{"num_hidden_layers": 12, "hidden_size": 256, "num_attention_heads": 4, "num_key_value_heads": 4, "head_dim": 64, "intermediate_size": 1024, "vocab_size": 8192, "hidden_act": "gelu", "norm": "layernorm", "norm_place": "pre", "norm_eps": 1e-05, "positions": "learned", "qk_norm": false, "attn_scale": 0.125, "bias": "none", "tie_word_embeddings": true, "parallel_block": false, "init": "uniform", "init_std_qkv": 0.0221, "init_std_o": 0.0221, "init_std_up": 0.0221, "init_std_down": 0.0, "optimizer": "muon_variant", "learning_rate": 0.01, "lr_mult_o": 4.0, "lr_mult_down": 0.7, "beta1": 0.95, "lr_head": 0.00978, "max_grad_norm": 1.0, "warmup_steps": 200, "schedule": "wsd", "decay_fraction": 0.833, "decay_shape": "pow", "final_lr_fraction": 0.05, "batch_tokens": 65536, "max_seq_len": 512, "doc_mask": true, "train_tokens": 398100000, "max_steps": 6075, "dataset": "wikipedia_en"}
MLP neurons of a small language model. Each row is named by its layer, matrix (up: input weights; down: output weights) and neuron, and shows model dimensions 144-239. Each number is 500 + 40 x the weight over its row's rms, rounded and kept within 0 to 999. Numbers have three digits each.
After each neuron's rows, "fires in" lists the words (lower case) most often at its 100 highest values on Wikipedia text that the model never trained on.

L2.up150:513487487505497575548495480571518481509461508587496452427492568481497509542465556442493452485503536480490442509516479527516407474496535478549452530460459511468551480510644477562461561531489544438426424532537501479495473469466436553546468548430496466536485499539478478514500464498435520473
L2.down150:487475486487509486534488496570520530528477513512564582478479474423471504533426481457518533458398452518514505441562449501512400489501542491474454540483510600515527557490542456565486497572481544473540516553541511497465504485500500519507503566519550512491519487483513480536428476532487499506
fires in: "can", "in", "by", "for", "currently", "not"

L2.up411:438534492462527466444478564533534427458540558452474410498457482499427621498504517491517545523602559526496506422450553464473529447463536507504570479451473444431515525554494554481436513554471517488551514549452506490442461505553511533491501528470493503556467542496447515467471497556525505477
L2.down411:496590489515582530449456517467489465503545488463458465464464505485501525516451541481365407540491488480492459483516506476467527502520552500517465592563517608463414528574499509429488485503533479545523520500563541508542494493553449503495491487568620478485551540483460534470511501510522492535
fires in: "school", "stadium", "round", "kg", "format", "venue"

L2.up176:496461485551421478521435544534519531469538492414486498505529455509453398460527482503459492535531473489563498510518529499495535524492488482469506476503469504444623434488514529510474450473495480536570454512537441468452518479518538479539524514508564536469508472552489470494589469516441479516
L2.down176:531542465532492465510399473548581534456520517547511520505522467472524450472508549516429457563552467518533491554507506584435489477506482457489544425479423558524458499463503524469479506456503482475482493489505494485519510537478523490564571583468525515429535549472507542522467504531485589500
fires in: "history", "adventure", "art", "head", "atlantic", "illinois"

L2.up378:527573404472469400487413517453477520485549508473481479449572474509433521497470479455501519567509449507527558454484535486546486394502515381468468524541533489485440516465549511517485568408505504467489454498540425483461517454536526470470512467419526510562543498451517531558449476531518485536
L2.down378:514535540496515540527533441543555484486495577465443551474477476459508527511419510560434487482447519540507531461467497521438524615489536559511519494508535525524540475517472482482506498544524464493425487535439477529516525415459482511520557493488530529492542479525520563562472472501541544508
fires in: "name", "term", "word", "names", "h", "genus"

L3.up785:560528525485462450493444504500511554482560484496446471475463474463480482527508438516550518489516454493473473538519441514485555454466535524513629538501504553478478495549516449487432601537537606490502471524485493522475431560516490544521484542518508402561545557447451499526454505509471515539
L3.down785:510494466453541493499526474489480427547527529448571479467571547472541470477556495542449565520558556453514549546426549568445543499517519421488521461465569505519487503544532514528470514471463506477502452530516548500478439467484512483525538555526428564467520482504511471524535460453462470431
fires in: "league", "party", "series", "year", "leagues", "zone"

L3.up508:511477478510454523476480478472443483500525544551468532446469521520451471513592469430542604502454601542410492523506528435579504495526484537482406498537550516498433504561448469495483539564509530463539533552506508538535553491494497411490516537450456497491506509580528494536536484509535486506
L3.down508:514547451509538493535403485415524523544531524527536535501477455526480544528494488491590477518558525499481513463434569433520617450494497497541443511546486447445481469498433452508500429566538537427506522525509559463509561499499534456527447510467501518522539567571466484540579449497538504517
fires in: "no", "more", "less", "rather", "very", "typhoon"

L3.up863:575494587528482462534577485485449528453471548557558472563426512476498493538593487548540513515527486462528455552552562455483557404464484490530519512540458529515482466468525536520467479397465433420447504438574529527622428474533522532538547555532545448450495471519443548471470469491462455506
L3.down863:491545497504549512486487494540481559557574516635506485479547499486498472434504509432456427469473510482579473462500526524586477512468505493501517559562509524468424449474520452517548459499478520531475376486492447478516483498547521472479466519573510456488521518484504489469447487487473563537
fires in: "as", "or", "found", "games", "during"

L2.up489:507454581507415459481601475512543536470412446455451469541536467521568472509528518465490499558536506462471499454467535469499522468399553568504469471552470559482554553538522489494460510504488554486473478473505467458488496453516499449473515513476466539498493523444557490448446529488401581488
L2.down489:485488514527500528493502566529562531578486444586470554542470470442499523422457518504388478459452410533529442508487495540503494507482478507477572517547548474429437485433438507542516493458558546513483477525519527501468530482490508581537470454526522538497495459481458500476527439597573507490
fires in: "suzuki", "awards", "dehradun", "nagoya"